python train.py --num_hidden_layers=26 --hidden_size=256 --num_attention_heads=2 --num_key_value_heads=2 --head_dim=128 --intermediate_size=1024 --vocab_size=512 --hidden_act="tanh_gelu" --norm="layernorm" --norm_place="pre" --norm_eps=1e-05 --positions="learned" --qk_norm=false --attn_scale=0.0884 --bias="all" --tie_word_embeddings=true --parallel_block=false --init="normal" --init_std_qkv=0.0312 --init_std_o=0.00433 --init_std_up=0.0312 --init_std_down=0.00433 --optimizer="muon_variant" --learning_rate=0.00898 --lr_mult_qkv=0.4 --lr_mult_o=2.0 --lr_mult_up=0.85 --beta1=0.95 --lr_head=0.00654 --warmup_steps=200 --schedule="wsd" --decay_fraction=0.527 --decay_shape="linear" --final_lr_fraction=0.0 --batch_tokens=[16384, 32768, 65536] --max_seq_len=256 --doc_mask=true --z_loss=1e-05 --train_tokens=416000000 --max_steps=11674 --dataset="wikipedia_en"
MLP neurons of a small language model. Each row is named by its layer, matrix (down: output weights) and neuron, and shows model dimensions 0-191. Each number is 128 + 32 x the weight over its row's rms, rounded and kept within 0 to 255. Numbers have three digits each.
After each neuron's rows, "fires before" lists the tokens most often just after its 100 highest values on Wikipedia text that the model never trained on.

L7.down27:141100096171119086098115210157149077085108131158164136145126122107131105092071172143109154106119128083132129119065129103133114130130144155107104138160090138134136085132122095176104150129130127093120123121144140057173118046129115143121167126185142090144079084117101126154057175169105118103165107162128065092110082133100108168144150145144103125180084078160084085096201112136163114119149114134134129125112123164120167103168062161196187151119140127112129095113113136167153102152126179156133107135103159136130061124155079170126139193099147196090151091128123116087153163151170107087
fires before: "m", "st", "nd", "ed", "al"

L20.down500:116164181113089081103102056079153152136154143123129085090130212120196140150140183098156136112169150097189093142104159125123128184166058115080166104192135122155096125176107111081119157145175102122128105152145125107180104181180165137105143106149107144098058158092107116127142163141130112174120131158139101129087106126140161128116139100097063140175066149104123136142110104178145142087104088116156129130170113149220099120110122124095107146145140162136111137116187106109108131073182135141119116147182127173132175072168107093122091132164115114079143155098118131165163148151100062129
fires before: "il", "an", "ar", "r", "o", "am"

L22.down0:126137173080135138148133105064104158123141184137184128110124096113091076140140046150123112171124205148153117078197132177143082143063135168097133091123146168147102105149137143118127120098143108058108165101126113122125101142093092131175118079164142107170137108139160140161141144123133149154110129133141052123133128141134100177177123124117124185152103203152102103098167182093150145143171158068092181095166143173094137146099171151098146085130068126129102062119133186148176084136068146076117094165139101178137200183109100143190119178063114081067115180138092099127157067106130106158
fires before: "es", "e", "ic", "el", "or", "y"

L21.down772:125089095125204139072076134119160126114132120119105192089163098161119076127115130117084110104115102148110186134174113135070118161183166119157128146098123077140153056106142088168160109136083146145118124132153116114142120062126152067170118124143110177163140084162162192140090120159134168135134108124146160146136090117153109151211149114127137107158091135166154112126163079106151111131110103081110161150114182097103126130134122148118121154190133097108071085144106201155197163144099112146074149121113117167114076149108111089114158143136147133167081130102124086126076037082145107073
fires before: "ly", "d", "ed", "ated", "es"

L2.down458:133105098128115152094156119099174092130165106090143116098144103183123241130072168177088104070186163130073153108139057113120051141138117130124174153111102124126160138150116131169148139093193147121154114079162102174124122096074095102101079162097167132102140093098182066100153124161155115115127141088134140105134112128147109128162110204122105131093108076099123177179151089093116110176110108128161196149097078075117142094181100169166103152122166056100096101211105151162181157156117159113115163105118133123186148131097160135106128143164132099091110088161122138129201148154161107068
fires before: "d", "f", "p", "v"

L2.down99:087137120074151128106087186119127097096136111126082053084133112114118131169114097113107160124173164150075124134168100155130171167046142154145073140148150149145151051181147086180108177106156098124118105132077081194138191119105135098114075137069152110108153153126082102165121166089106162133114071119189141098167137092186167134152120126152186136068122134156119125136125135160092167137108180111156105160109132124135127133084130130104105095113131063110126161145174150171140127118071152123094095099121139091204139104132141150162112152125127065071187186127128124095132150148119136180
fires before: "p", "m", "t", "s", "b"

L21.down398:126050163123121085135142141156111080133117122099073123103131100087109092196144068102123199129148093105080191142110108155107090155170149075064191157098109077149170112100119102099092114137085102146167103123155137092120144116152112150120119111114133180124088141137106114118166094115113142149159143065111136104151076162132170174137101130128112112136099132130049083122129118116104161155066179146118082138099178228124078143181136132165099200171094109224158113129124113133128083124119193120132126112147187166157227121129166083144111157090162122153138131159092116093104084158120073102
fires before: "f", " the", "or", "iv", "on", "at"

L21.down860:169110053097142141153153110177138130172105090127070165152094125165122160162139132084076144155157128140152142059143101163173112143115117115158103099164091124107111052072094118127180145156114081112154136140169107087131121106098123122125142094147124155135152138152111113121110112085153043149160193101115104145139097169153096155087179143164104131125124171107109156118169144201159106114100127144105106154152152106127152127146169097059126111083087191211109165155096105171113143143079205156119140108133121158150157146084163101121120083057208111139112109113091073114135070118138121080
fires before: "on", " |", "ic"

L3.down685:114183127128149165105144175110122165170079119174147100098093102149152149099128212090152145060129084121104141132103175136125151156134134150134200069069127124158122140163089058112077127148128131154104142148104117104095144122122160135158125226129182069147101114105169152173148161087153113163121162145127134147083135061139076088099088173116153125164129136114108174134129058108062143146142125125141076076162121164105123161227095141163135105137131142166086105156058144120082092103150123143125102147142191130107076116126140131176160138205138075081089090106102095149106135076108139173
fires before: "t", "ar", "l", "ation", "a", "i"

L2.down876:134158133163152088132109099095112159155108144116169140120127178174105153090160160106131160145140108124113116097115108120224137158114117125096024069155114077156131140184139128168197171157184180132122172076115124134119121200182110132171124073107088152097159133096177147186136145132143065171170099110126181175108163135100103113029130080128118134131102078120120119150094080125198135169087143151098144103171129142115129135151069154075158175118094150138102149099112098139123141133114138120133200104150129110086113136144134116124124091150142163092116118054092094145136154108163112098
fires before: "le", "l", "il", "or", "in"

L20.down273:171118092205117148098148135187108053063155130094077145130122129130143146102127127104149205098065098075154110132098140093186179146121176123162157125136134141098201183155135072156157068112143154127141213116106161112208127150139119112109115168145105144089136097091179148129161121166152121077138125123110130113201131194112071082087189128155146105139170069113106125125112125138128087097085182086102124172147112155109115126137099124193135154127130120145120151154069168115113113116124157097107136171102122131157170205172104178164093156067152132157123119084109083104081166110146082102
fires before: "ct", "s", " with", "ive", "ction", "en"

L21.down926:132103159095143175124087112147113140145125163121169129186137085153122116167095183092147126139104081176128180184150098107167155128084168151147102170110092107114157151134075155136149164137118097149149195123142114107158132138104124191122169093197082143127066124111165157072079140076175122129191138139088100107124124119117131120068103129120118073153136070090086099177126126132149147147115138130093082097146222155059183190159100032133084165115129115112142132107163132170096116175108079160144149143106145134125153183141071129144039143038147091110148075147132122162151145125112059105
fires before: "s", "c", " a", "p"

L19.down160:125171140111128106117112165106119142133132172103114133063114078126077136152131084138136129087132123129135144089106140113145170119136106158149113169049064103103102111117165089062145149191088174142120111094124117129112173144142162114158173137045151122117184157088103105127110146101103094110129171116073108136163173136098198098111134133101162166113192093141103122176113144187133141094128096195147158204164082063126133151119069200210150134097144178146097114136135131167095145158197124064176135100111156164138138147119112113173096119115145124141143105089133136122179157124152125163
fires before: "h", "ed", "y", "t", "a", "ic"

L20.down502:098140076133119094131124172103108153191108147127112096100111167159153181143116181129093212130226119146122150182140121111142127199167119082166092169167127107191136155107130115124110138225123130140151115089127107167149174149092159110101140155123103176147137120151123099095093119114132119141133083129134096104146133114163140106135073071068131155091130111092144102087124154104113115061116150161118105090151188179082029065161102161171149120150118146112121134158086132085125141128119076110137143160160082142093138145200121094113126091164115074124112105107132107117160039105150136100
fires before: "0", "1", " ", " the", "2"

L22.down715:111107133135154153134147117097090186105122153137131085080149097103132200129149100120133118116127095121181111096137142162167105086133116183169101144170135089130141097168136111099105147160046142170118149162074106062162145114137153142129199123052106124113143150119078100104180133102129130154142124163130142104125075121142104154096047116151157145159109146139134146196112147047185100177141155101110173072061123111175089141152153155103127146080179132098104085140109194150095094094143141135117098163124088178092113127083148114119176149132162138075145115149115211213117096103165108125
fires before: "ed", "e", "es", "ers", "ing"

L22.down888:074084121100161144171133147148126098154103121131151152160093121074185195130161157174134134101145146110121125123132069073117133150137149109171141123161120087134117103172170170167126176120160112160179176139143122075128173155194099102093079119185087097109139120159095095117123104166077156156073137135173134086166161128108054105128143158153161075166101077072113102113130080160172105110112145084139092065122124111104087115127096116147092113103156158089131118173091190082173087162157153092098097129109166132151141135125160104146101181064220136106145175156149089043069131070099151129
fires before: "ary", "ame", "e", "res", "ou", "ep"

L20.down733:062130129160100097130105101099101068123066124102131097140099160130157131085167079118117111016142101109113098130134129166067162165123121122167177132116139181109145111125142173114156114183068163099119076105096125100115119178137096142155164115102183133183164165162110148078114136149128167168153115153090089097161160082129078135150107197108151166137125131134126126124158086109145148203090121172154109101133170088118118215158104153129172146130116131143126092153099121165043122146147113110136158143113145087175121135088117107102172086137121124137140082149149170169097157157098095126
fires before: " ", "ary", "1", "2", "ber", "ation"

L3.down234:186146104172109169097112113140142155154187153147150138147127077113121131112140120070137095139130131206106089145118126108098095136091083220124117112130143122081195155114149158181132076105121162089099107134147112143111139100096124124123176149107071183118146143125110175160107099092158152177216048099122130109102126070146130117045106132125107130118074091144105135184134068135104196141106130134188116146142138146101101134144147116169114125140128137136125099172081107172135102121109146075156121104097190037154166085162135142081154107140133135143195138129162106101104136065186159185
fires before: "-", "="

L22.down1020:187140150137133147093114135113090126151099102149138090138144131128133141134143163109105166175095111152158120007182086056095111126126122173163116083140130140158114125092108196072110044165153133160097184164083165111119131157120113161019121105126182121133120130094135165183086134109131123134141124130130122058071126165153107141160047138121112143132136130194110115178087153120171050113152178150153159094114162132128083124108128185126127134112102086145128148127158103082155142157131127120101090133158092134166142187147106105155144065137089079177130099182111102082171069090176095123
fires before: "es", "e", "ed", "el", "ish", "is"

L19.down312:112131095138179124138135170194097151111096196078175099154143072188111138091151175152181112131120030114144153128154205097187114199132178111189125160117061156165091099144110062127095108099140164104188146143155128098122125134103133127141177117075107141097101113186088120154159114150084174123151100148174147131166064174102117145111056107069128126106139143138089140105124126126138160156121147165117134128157132121144118092152102126137111154135136070127141157090158170118083140114070122111133072187113020126117138188149116151102133154131062146119144149135149117133110104076127141172
fires before: "s", "ed", "es", "b", "ing"

L20.down420:110111133107158134099170112120080159126098099183172093081160110062132154103172134147071110146121184121092074115082109134116134107164131151138087168139057115081136099091167128117159138151105123152070164191096121108115162093107139115100121089053122111147108105162122120146140132101050091148218163122128111119148125119080099187151058124156169104133138128146102126191138114129121132156145085172176178077130136090143222087148102149135141216112112159106131169154154124110178175086136135115122129098201102173121167123171111157137129186100167132094120121114105120108153138066174136064
fires before: "m", "e", "ed", "od"

L22.down472:116100117129139104112174152132169200135117082128096128125100153165178169145122113116181097104113090102089155146144119147112074141155073139162107083115096138135135098053111157125139108169117101117128115175097145134158164113114179151126115089139107080143116093135127139108129144177097143149145216134048091119119113118087167137145110146119145129194112127073215113139106160228126085107105126087128176122127173166080087119112106087079191141122112129144160083125151108141103116167166144171092166122194145139199133118108092204125096162083191086110136115140052082173097150117132144125
fires before: "w", "h", "e", "he", "ith", "ou"

L7.down272:129036095129125092125076119115112082097115134158112091124155143120141092083169087153106147082194105138156163087139072180122156186154193161121131174115129134139076106163102162166110116225134152138086123176149157114157136126124095126139074166146197171094108114164115082144146146132108147126131148118144079138090178136156121115198142098133087086125151136185171109116136094142132157128157220130157105088085114140101098088171087147112192161072088119152131118128064104121113100132103149114144135140101053085120164136171083146096116134183131157047183101143156127127185186108131115097
fires before: "p", "ld", "c", "n", "ary", "ation"

L21.down961:081120038087122151144102183138103123088129155138118129105155103165095116164128157101143080104097076093109082175156118171145190174139112096193091157159079101152140117169117089063125082146155129162197134078116184128108133127114121095161111088236087100167163091121142133124127075137163156129168140108133118074165178163141016088140174145150090112127148103126097122085157180157118134104155112147128091098132139125133125087127164209115159140140183111121120161132110103142170176111118215115117110190092108103133140113138200154133097146154119139121158151090155105126043072136137135154
fires before: "ed", "s", "es", "d", "ing", "k"

L3.down6:154116098146171123099125158091098116158137107115173108181177057178102074141142107155141158128081106154139076160158172159121083128189097089124099146101074124169107157126184133137186093161147099161106106155178068136119106120151157154161099128086150085148143129084164153146128117174164108171182099133145127096131099125100115129123122122095081188103111147109132145122073116104201096126110122158125088112130152175100135156167081100115101141173093137193203123100085119174156136084166111127176159197109123185127119137074117125147142086094099078176126180142110106109059097156135111112
fires before: "e", "u", "es", "y", "i", "t"

L2.down684:062118098168123086126114129135146193145135165120155163136181105104087112128070150153151128111079116196135119080129087139055169158121098128102129169114146165159110141133083143138107174127162161123170139139097143136130088085163106117096061107095118195134190047098133145161155132062176177192078115093113087125118103119191136104168098101099096146156106103141137149151126143091102118174142129110138122131147122150156169155127087102109139117155167145075110152104163126157141060143120154195160153006108077103159153105126118129148124111097169133116127170121113099091114145127097097100
fires before: "ent", "ber", "oc", "p", "ic"

L7.down524:072009138136126141124109160132131132124169152096107136157096161163193057081102152126176116129061145100084174139116155116105127106151156211142116125141164068195140140099122135169083144097134129132132142154104184000144139130152159113122081088134083114147142121185078101124100097162095112149076146090146093088084144158166133091151141153152103152127114154118091114127136123123116118137173133099160144130215118133167155116165115129110151150120133094123117162118139209136148105157124187110136163194124153119148148092118118078119118150080124104089119112146080117073160104140159157161
fires before: "n", "I", "v", "ies", "t", "nd"

L3.down52:143071158170113120153131133114148126104128121119116124081165115143133218114118159138119107107136129164100169083112115142170097064162110165123086128143111148132149082164147121210178167079154150116064098074157093182128188150080134108108108140109159105124134122168158131119128099166123064117098114070119140164128117107150030068145136137122100147106080109115128082165177157167082115126163169161170136137154131110140089128112135119138195146098172130137112118108095214102143134141111149161141134113086114102147081120081116168132114183101118145110150079200133140122090189161132081119
fires before: "d", "g", "v", "p", "t", "c"

L19.down683:175129041136106170154131144150112141133101153111122126123128159156131134135173121131152155093163121129119197075056146157119158156129112114098145094175060152146131146207166096100080162097117166135158172086110160198115137182105117109097116105150152164082133063177165086177107086124144129076152103122195131083135159177132150150156116177149073128122158163160112105112142151104123109135174132069188139137090088119116141195123161088154193133124177064099087127118112141117095143172181149114107090185140121097107097052084154121096144153150085129109116124121128071152089133161146122098
fires before: "ed", "ing", "s", "c", "es"

L3.down304:111155104155163060130099086087128155110116184132164120101132196147131160099185169109073154104133107127187124110166071146193140122147187149099048112126157062148128120149097148158206154154183205097101176082154136146116082240164130158128086118056074152111133149093159125162167096168107111149149123085131128164116087121076141118116139094119157126157146071097146114157116120143174123189062151136113095076128157132081132099127157140063165148120091160143123148121103148111146103138130092116150149179155100088065114115090130126104142151155134150106103136077119099138156139137158086064
fires before: "l", "le", "or", "il", "el", "in"

L7.down727:125085085132137097141099139098091137129101095103164140170132133158087137161125087177164124142162136093077182154144053106055198141161159068130140105126048102123148195120116172138178131137158059170127156162106044103119180140135159085115125154161118106090139086117154139142141083177118146139118090144157124132116082116144132111101109124039146138099140087092129162165171093090109143165081146179078104078104185178127185110123178105098174118126093157144101130134114173104078060173116146153124146114122100092138182096090163132085131144139122098099114204155122135185134099132131130174
fires before: "ers", "al", "e", "ill", "en", "es"

L20.down891:142168124097140080186101167139104107072163223156190085121117076130158069118135047044162113121081102104115128134136131155089110168112166111150069092147138060094074096078069112119123109097174185125107142073119169108146064129151074116103177170114180180154081135143146059131125152086116110145080145155143118107089135125145178143144148125132148141181084138134165068107156217136093169131138114106141162130137183145094151120122085109090117130205164141201114120177138116128110156074153141092120116124089112179121135155121078108150186171142126134105092142083139151110168139081160155128
fires before: "ed", "es", "ic", " a", "ing"

L20.down319:120168099126112110141110198154136146161144186112158169174103118100164070065128080159151077152129096130159152152133172120110094085144158160116135140185135144094140087158123136132074128165147113114113148086068141135164105135129112169193110128128108132178071138111137104181042123120097161154143094203146128141143153100148203162149125073152152117153103131154119148135163182054152111123123138139092111149047159175084105131122120134134091116021100086150114113122164149143121120093096112080084107164160174117110180150123098156108147157161155181141050092151141146143125110173146138109
fires before: "er", "ed", "es", "em", "el"

L22.down110:077099073155183126163166151093127073163162098093069153065119095042086105127174116102148116098115099112179091086146118141057130102082115122128162151109091173178120193087130135178089095131067133119132101100151165151152074154136104138132114102123114087182126140149144134177103143117175103143155179156163132112118152172090110137163151167105129144100096177180093149141135136119121122075170149143109096127135163139127110141132134081125160201100106138188143102132127111186110097128111094162152124092092091076126212184137132144146125093128139119103122113155158116083101058194143089141
fires before: "2", "1"

L20.down895:108124115084151142168107145188077104123086115120086190129089120143104140119069150139128199119182141125142170141135137095156133183142058101146174144129147117201092144086135130126141136141074148120096107135199110134121142131122070111088105162157147140159151162187129117127121138127120093119179157138157095134175101060123065054120148177081161140103120094114134156096134167123079124134081136065112148178143117115108081136154130111125101140136113125152082174205126133136174093204088127092145148103183169147153105108123147081153151158128111156108121164086097138108161127163141110136
fires before: "er", "r", "1", "2", "or", "0"

L21.down735:120070102164140167070128147182141180108123146119159169084121167149121109118099162135138131122094120129134087135172190163077125088101076137122084134135149141121117151150149160143153112086105115115142094079168108152085169131083177095136143136104132085157119087127133106084135125178177145181135150123071105125123125155105127107183091089115148105132132125107143144152099156142068119145150072069152162143154127134123172089120120106129179192129086144106104128056192105158132108157160076155108090084093162088102123108057148152152133180073136079128135139105130107171108065152116100126
fires before: "ic", "he", " ", "ill", "ou", "8"

L3.down500:178129172148166173146086134096123168139117064157053083092166136148148137097106045188169160117164161110107132114111097099114206149152145144139119124197082122129074144186085054148150086090131120156163095152074126140160177079190153119093151189146098128148152096093143082156146180142105136125142153120124156099102121158123099163070080142072055116170228094148087132130129088124073181132084129179128198096115176133150070128148152103095129135163149124138124107140106161061062109113077092159152136134134163106113147125092139097134174150127143134154167153117118190191114141142153154165
fires before: "ers", "er", "is", "on", "ed", "es"

L3.down895:105150168107124173110103121146131109116172123120126070157136186157180152142078119106144128143166116120111143142156100129103158098117128124154101179127130086136127189169089148188196134190144123141145079147106104129148113102100166099138097091068126093103134108112100093128093172102111098167170120148106115121151198160100115129119151176112102160142139081075155140147097129100163134100109149160074106115186108095139122118100146176131155125059122159112074108106114199146113144164149090152100176085144124083040154182162118189153113144063157155182164139112075097046168119092112095103
fires before: "p", "ct", "in", "c", "f"

L2.down71:100108130169141158085131176140144148108145130107102125124123138135129177124114163188092120113100105165103129109127121166166144073108114126130083137146118123124154100136092145215144131131178137120032084102110155197165195156107165114131123147149143080113165096141160107127121120137100047082120104067152106160104103112167036063151105137099142127124121086140187120156195130140103114187162170157148157156199095110125104154093156089123137133080100163113111120131069147106112133162144125143158109113073103095212106133105100178131133142122138119154136068190177094093076143142123123172
fires before: "w", "s", "p", "f", "g", "c"

L3.down981:091091055125094120138154097164178126109120089173203164095152131145124122154141146113082143162120091136130143097082219153101126132061098128131071164136138114182140103094084083167174130160112159121204121191105118124120144078144184133125117142114139179118172087105127086131116109168123080189113075102093084186109124161190123135099150139142071149116124110141139130163119120083126125129143137134142104141167103142129070061149035149089149078143150154162083135117153173150063075139121164144134138100159094114119132109157109172082110119133095203096095123100110146152071116166140098142
fires before: "ber", "oc", "ent", "b"

L21.down74:098107174129143154117146113120193119126140149152173068198133051140148152179133166141143133127171082171115112103122164105077151107094132115151094144090098090158127109128129090183118130143154116112167145166165136136061099090105210131117188098167093117122162107121160108109101121107146141131134068142117127086109137123169139165129153151160176139150058140107079131159185109101124149095048133128096151085130170139126109140116158101085110180114158155162154118125142206117148179118150094179127104140152077145186044184167128000111176119112098118138130134110106109115153122097150154089
fires before: "t", "d", "ed", "ated"

L22.down413:121163118114163131105084113129116130128093091120118124119158126133068119141115156153131112118100100139091153130137155137069161145112141182127071168120089120139118110105229045126124153134118128078204105105150096170101137126089132107154146163112142073180136109117208166067071081126152222128199143162154101166130098210100093115154124082102056149141153168120148099129090113093098131159154086131121114094138095146104112146121166090146139146054145116168184124090135152124150165123096179158089135162116161181045114152138170114067096115113168189225117155138126092150125114108143127161
fires before: "ed", "es", "s", "d", "he", "l"

L4.down905:153106124111130079123127175112077110091142104141218082142131147134100057142200093132115115138130124178137145125152117141167069103157157141061072150129105140154122150136173121168055166134146133147135115077102153158127094103152153130139124142108073198113107180148137141188127116117156146109066101111105174131123110142109150091168148160189131168077090133120093114144087112174168159157096175120149102112117100124176147106108107190097162112126117165130094129149079081070164125143102174126182122117117099131053124148161151160172129130073150140080179111111153110078171103189079073146
fires before: "l", "m", "s", "se", "le", "L"

L7.down4:125081118162190113128140117172148134139150163126109184153108107101114119136143152108125226134185100121152128140174072137140153104148119100103112118157121148114092118097165154114148113138105098096118129142144098170109134073149096147174105117110035129152153134126131126178116207180113089147126168096114192113115096157092058100101089162087150093196082110183079154133127119208148109129138123162132152129164072118106162100120107138103108094178140131129119145123121130168161152056169065142172215128153117086214124130143092119155127077167118137109104094120125136104103127154090079152
fires before: "g", "ly", "ter", "ro"

L19.down654:114119151100177142109124169092113120140137177126119142060136107121071111086102120134126170128179132084130179125181121144139150149084118153172131126154100129142152140062126134173097190147155079103160161086189082107156132116174155131122050102126098118118104169158129156117155148108135155136170135171139124143165107140104092112091127090107111152145175098154022145164197066122150126105089160160168109119136135093117154152120104116132137094079161120118146111006145142115140113159181141161147090153047112152088138166115194076139139149122225083102135196171119149136116082106170100168
fires before: "ec", "e", "l", "ort", "or", "res"

L3.down536:145163083098139086175198128139107128122093072129149135111206160115134120160115090117103135113151154113152133118145120125146206131089234068126154101148090153127128159115186142146123111134113128193099135165158139140144138133145035084125123143097126120113160104152149202160132134162098160127090142065141165087085121031127140131109080145138113168112104103102145103111083123077102095151125195160145059107106149150123184094165180166063152136138122171164092143175130158117085161122139112132099129128125088145116125123145154132084136130120130113140142097134128114164136087098156201135
fires before: "e", "id", "al", "i", "el", "or"

L19.down675:171131128101146113126103125164143081143103179126130151147132138113130145114104097144199130112136160137110166109169141172104131127088145124117093091149122165098124140114102133092116115121127096131109185081073131138100154139094130117109119132138164095157059114130041117149071159117132078098098109101108128108079100164171149134129105107105165164113118118176068091154133151111222190122160113080106190125100174140126138176093110117162111179172097122169095067103143159118122092144141161130092103149132159150174160144109090072168163133164137090098117127111082113130109104129114075237
fires before: "ed", "es", "ow", "ing", "ent", "t"

L21.down804:141149131105113154069115137080169168113140108104164104139113150150185105078099162109080137144131182090156096138102141138058158115119127087084107147189116122126151068108168162079100131110143148117124180121104128169138157113101142163176183184225093138119188155135072098156105175111131083188132198164129097145083150168114167094139096077143135112115174081066150114105135106159144162106146121149117091101110116135207132165105116122089137123182147200091084106068182171114136109085175123102093138114122153148149082081136123115106131195126195152123152139108133106130128036165165127114
fires before: "an", "il", "ar", "a", "ric"

L2.down763:180123122093174124091092129156104056136152119118116119158167180143099174125134164116197107133143063190147122154094082070143097081166163114119119190114132162156171142065138089115159129160167096217172111153156165157186144177116120177064150142163125157140132169075117150170090154092166170086157102098119100142161128136080176114199145175072126094099180131125144077138133081092183159172106125089145054127127136079133134108176143094106146107134099104115166108160129085159131091117134132097149140103137110089098120123211157157167121128126076095121128147083079162138119114132160095160
fires before: "t", "s", "n", "c", "th"

L19.down495:106118079126130186149147089123105094113146137142163068115119108122134160190145128090120108105138072136175134148090109147119133087128161071128117169085105174128187088150132130143119177137148118095134186135138122142192109138129103121087179171105106180120192169115136162135151088113070082144133157168081178177112097165152106138123132146125126148114119128052100141092109123086108096137177088118148096134183088166115119131114142099120121148141061157129091108166133180148132137159130141119085125161175129089115148154120112150177144169141102089125146132105112121104129105151152042074
fires before: "ber", "ct", "ent", "ction", "y"

L2.down399:162151125142107149138101078146153139134106154148126132117128128113165083135176155150198147151132093149128110142124173138092111157136096145105110150070161104164163167025137095159165075135161226127122073163142129082150148149112088120160150090071089086074036125105124155075125142066125111127164091132127133092150100115076079173159123088120125155128120099125124207116138129085116177163171130150176122132151161124085112182091127165110081099169122085142107076104131142106168140107174117117158178116154127144143172152238199102151159132093098126157180164130125145155098124070049143082
fires before: "-", "=", "S", "A", "ic"

L21.down284:150180177105173055112177121144112144158185099140054085121062121152135120134081090112107124124121131071114163118129117109126109101139096164084195140105165139126128093104168141147130109106112133112131113171158113200122121158155150060139137112125169133103103144142107115011093072181136124184091201112075091079090141079154145139195112107131129155104168142138183087136146157133131136065073115037121067113102089183133154114109141127124187148089143102147144095049142107113127213132095119112080136137184132115127151080102072175131077121165138146093152109135151134163107109104118157073
fires before: "e", "i", "he", "ou", "ro", "h"

L7.down1003:132142129142160110122094129131142163145110110103097096106134159129111106100175097178124144146111155123148167133130076128112178114109156144167155138197114063133147110119069164150132127158084109122166196106104115116135117130131098100113124220209113160142162114131137071156101157146128154172129139187146130110164112127127128137067151122133088121201172080106161095137097123103093162129113139198131143111121144176162036149116161148155112126133086117105113139138123159096091089093061064115128145155107156097130129107111115102149184121151126158130157177126178118176123146077141111145
fires before: "is", "ers", "ed", "id", "ill"

L7.down579:150188172082219108111113105110121150174187214116133081116147148080071046115164099188139148145113153127153127146090108139090094117216111117110225125133130109092112124130116116097112110144110113182124131108154138130100119046120106141148125139104136089178132136165066099156184148128150108198165205139103095122177140101081156098141088147144098181082123134061118135123098107050104113131101130121149151077096112140114142126176121079140139150151063218123097157131100102125105111165193191100093037139126154139116134113110130153140163148155113088076094089139131126111087110148125175141
fires before: "p", "h", "t", "a", "n", "y"

L4.down923:124117130139124173158103089100115064091117111070133037169130028173132137114149161162086140100209115106204149154148079129141143150111146169142107131148110149173163101130124068097131146153110094121156125064153143094152107145088172155182081159105104168094117123147118069129111151136108144063109102108121151057171144137178080086105044147126116110082187124121100185133148150170098139125170141125200195162157111128132153094071133177079145160087133151164081118162126156096141126095135128133126102111138152137164157124125160114147101105101118101103155183064125098106159170153187121142
fires before: "l", "m", "s", "e"

L21.down356:086102148086111150183113103100064115144109205174147095145133111170190101148085156123116126114113154082132085127108109181136146159043123137129127083184154111106123143089157083099156136046125093150108140131120179054159140166147113151169197129132101090153150113151120121204177152124109128129091109124181190107137143110171102096134130219126061085116136130119135154158080125175112144157129112126128150103178131129124090154159115084149102092113189139185181094090096172152127178104105130075145120140145141068119153112157107172132077144163103089113123107147114088091104123189128127110
fires before: "t", "s", "I", "nd", "r", "ou"

L22.down776:178125130132112154150107152131122146096173140120103157206112169160116132056184088188158132099143130114077108065136128073118149112104151118171113130095129129103100078140188105091084110177094095152117103128104140080106108136079112133108089126098133105154173084100147101086124166096170092089132250150106134111116139098165094128147150109108138124112124141143105137136102217141135107110149178108134115151134100149128128156125146133063096092108160108145099129119135125184064161155162107134097151142116158124202075105144136187095122096144144085160187037136121189127165107150181133113
fires before: "er", "re", "y", "ic"

L7.down757:138101127103160169107088132133155107054117150137117090156121149142081178111151130208140152155138133123087154186141152081084132131111139084107096148123110110149215142140140113126151133090165175122140122116117127169133110088035127153139102119112160079168092098129124117163129122166140047082141119099152102167151069127142067118111115158156129118132149131152184132187110107145121113157152141084189152076125144143114154151129099119135196107145175176110117147139094173099144096167157180068105095098097175070136139143187090097125085131139086094107095116156161173113136150097131153100
fires before: "p", "d", "v", "t", "g", "f"

L22.down567:133125100085088160052129171195133091125123122149116124186138071168143083166162132152174131139173079082152123142113126131095125156139162126093074129099131146056073114147107179126173165111080162162158151100128132091095152139122182110108221130139129156155139146088169120196136162125112108128103150078191090164177136145120141128096142127114120105108153108072129125133058096133107124080125165108093178091166123122137114117088119114163133175143109125190092133130141179165108165129125123139098152109122104136231087111145118138145071088137101106108180107100140146080186099137096112141
fires before: "y", "ic", "ies", "ical"